Part of a small language model's weights: LayerNorm before each block, 6797 steps.
MLP neurons of a small language model. Each row is named by its layer, matrix (up: input weights) and neuron, and shows model dimensions 416-479. Each number is 128 + 32 x the weight over its row's rms, rounded and kept within 0 to 255.
After each neuron's rows, "fires after" lists the tokens most often just before its 100 highest values on Wikipedia text that the model never trained on. A number after a token or word is its count.

L5.up601 [140 146 120 152  94  74 132 189 151 237 139 120 111 124 112 132 131 140 121 124  84 117 104 113 141 140 100  86 102  53 114 110  36 180 114 136 129 126 149  97 132 194 125  73 123 115 121 132 149 173 162 107 143 160 145 135 107 171 161 141 135  95  88 151]
fires after: "In" 34, " In" 27, " in" 8

L5.up1602 [208 136  98 122 101 116  80 142 145  92 119 161 159 141 190 168  91 148 151 165 124  92 146 107 109 121 129 164 148 157 132 133 116 102 104 130 158 109  92 100  97 167 168 134 128 146 104 107 164 154 130  78 144 181  93 144 106 174 161 130 130 200  96 113]
fires after: " |" 77

L5.up676 [ 76 167 145 121 123 124 154 105 124 173  64 119 115 204  98 171 149 159 117 125 119 137 119 152 124 139  98 118 176 142 140 142 138 148 118 160 106 134 173 171 131 125  93 120 142 112 120  46   0 130 170 123 131  73 164 189 145 125 117 130 105  74 152 165]
fires after: " |" 47, " Democratic" 6

L5.up25 [ 78 111 154 114 161 124 140 126 141 151 137 121 149 138 153  65 223 110 185 133 154 184  79 135 150 194  75 119  98  92 150  95 142 117 144 176  89 140  53 111 116 122 129 140 103 137  79  73  55 106 107 147 107 166 122 112 130 124 176 140 113 154 220 102]
fires after: "\n" 59, "|" 6, "-" 4

L5.up1050 [200 121 165 198 100 145 116 129 176 156 139 138 180 138 152 113 163 155 140 111 110 149 177 103 156 175  48 144 158 168 185 115 164 109  40 168  92 127 116  92 107 155 101 152 136 128 118  87 134 207 153 120 143 136  72 132  81 122 103  99  77 164 101 147]
fires after: " |" 74, " Center" 4

L5.up1258 [117 151 147 157 157 154 138 148 172 173  99 107 124 114 175  49 180 159 127 106 146 212 118 117 155 108  78 160 127  69 194 100 127 187  84 108 137 108 152 103  53 163 154 135 124 153  80 100 147 162 175 105 116  99 123 156  76 160 129 100 104 109 140  89]
fires after: " |" 49, ".2)" 5, ".9)" 5

L5.up629 [ 54 191 101 139 139 119  91 107 161 141  95 119  86  68 130 137 149 127 155 122 137 101 101 105 143 116 110  64  87 141 141 101 159 171 184  94 141 142 149 138 162 182 142 175  79  83 122  77 104 139  76 154 164 132 175 103 128 125 158 155  91  78 140 110]
fires after: " was" 27, " is" 19, " a" 11, " are" 5

L5.up195 [125 101 193 194 131 171  95 156 161 156  80 177 185 129 148 122 155 111 156  90  90 152 176  81 126 135 138 145 122 172 157 127 182 160 114 146 116 119 150 129 114 161 118 121 185 175 131 184 100 127  97 152 188  83 155 129  86 101 147 194 114 166 129  84]
fires after: "\n" 67, " that" 4

L5.up1799 [ 91 101 123  90 101 171 173 186 112 120 142 129 114 174 172 155 189 200 182 103 130 154  92  78 100 146 118 129 173 176 152  88 141 133 140 216  74 141 163 136 168 137 129 179 163 151 141  94 138 128  87 140 113 129  98 163  87 133 137 121  77 128  95 154]
fires after: "|" 64, "\n" 5

L5.up69 [ 97 139 123 178 101 143 144 177 137 148 100 109 183 140 160  94 160 135  97 103  97  91 137  83 163 154 140  93 104 162  87 143 193 114 125 125 151 183 113 143  94 130 142 180 126 153 157 188 109 131 113 112  80 105 155 176  87 149  67 129 120  90 134  51]
fires after: "\n" 82, "In" 4

L5.up1042 [162 138  97 199 146  79 157 166 144 139  86 179 109  84 146 113 110 146 213 165  85 158 149  90 127 173 111  94 149 108 182  99 119 117  92 136  82 135 182  80 117 106 123 126 151 154 128 149  85 185 117 172 150  72 122 134  76 133 155 125 127 137  99 138]
fires after: " the" 26, " a" 13, " in" 9, " at" 6, " as" 6

L5.up1769 [107  88 158 140 141 143 122 135 186 181 147  76 148 177 114 181 175 157 145 118  78 114 158  82 159 141  83 157  94 116 160 155 117 118  70 119 107 140 149  95 105 159 131 140 127 105 132 100 133 126  99  85  93 158 133 175 142 157  74 149 113 107  97 153]
fires after: " |" 26, " is" 7, ";" 6, " that" 6, " has" 4, " had" 4

L5.up193 [153 153 153 176 142 116  67 176 123 129 104 141 156 115 105 100 148 132 187 136 124 142 161  94 142 118  89 162 132 149 164 114 121 126 166 140  93 170 148 104 132 142 122  94 135 104 110 133 112 121 196 130 179 144 151 206  89 108 189 163 109 169 155 135]
fires after: " the" 38, " a" 19

L5.up1271 [137  88 160 159 135 179 152 129 114 109 131 162  59 187  89 144 158 146 129 133 130 106 165  79 190 147  92 140 157 114 125 111  96 178  95 136  86 128 137  98 110 123 122  92 153 137 123  95 133  95  59 115 232 142  32 145 118 178 150 165 120 153 139 141]
fires after: " |" 30, "^{" 10, ",000" 6, "|" 4, " 100,000" 4

L5.up702 [129 141 150 146 180  44 123 113 141 164 108 180  98 190 149  94 167 118 155 190 113 115 125 135 111  99 116 120  96 120 162 116 109 115 177 126 134 110 133 147 131 173 140 103 153  93 113 118 168 123 118 142 126 146 101 123 134 131 117 140 131 145 112 133]
fires after: "\n" 47, "." 6

L5.up2467 [105 176  86 124 125  71 130 170 163 167 134 158 130 117  77 120 154  80 152 135 134 131 162 141 111 140 105  89 128  92 134  87  45 204 129 107 118 133 194 111 118 138 117 121 115 133 118 195 160 165 116 145 139 131 158 187 103 134 130 119 132  82  56  84]
fires after: " in" 44, " on" 5, " 17" 4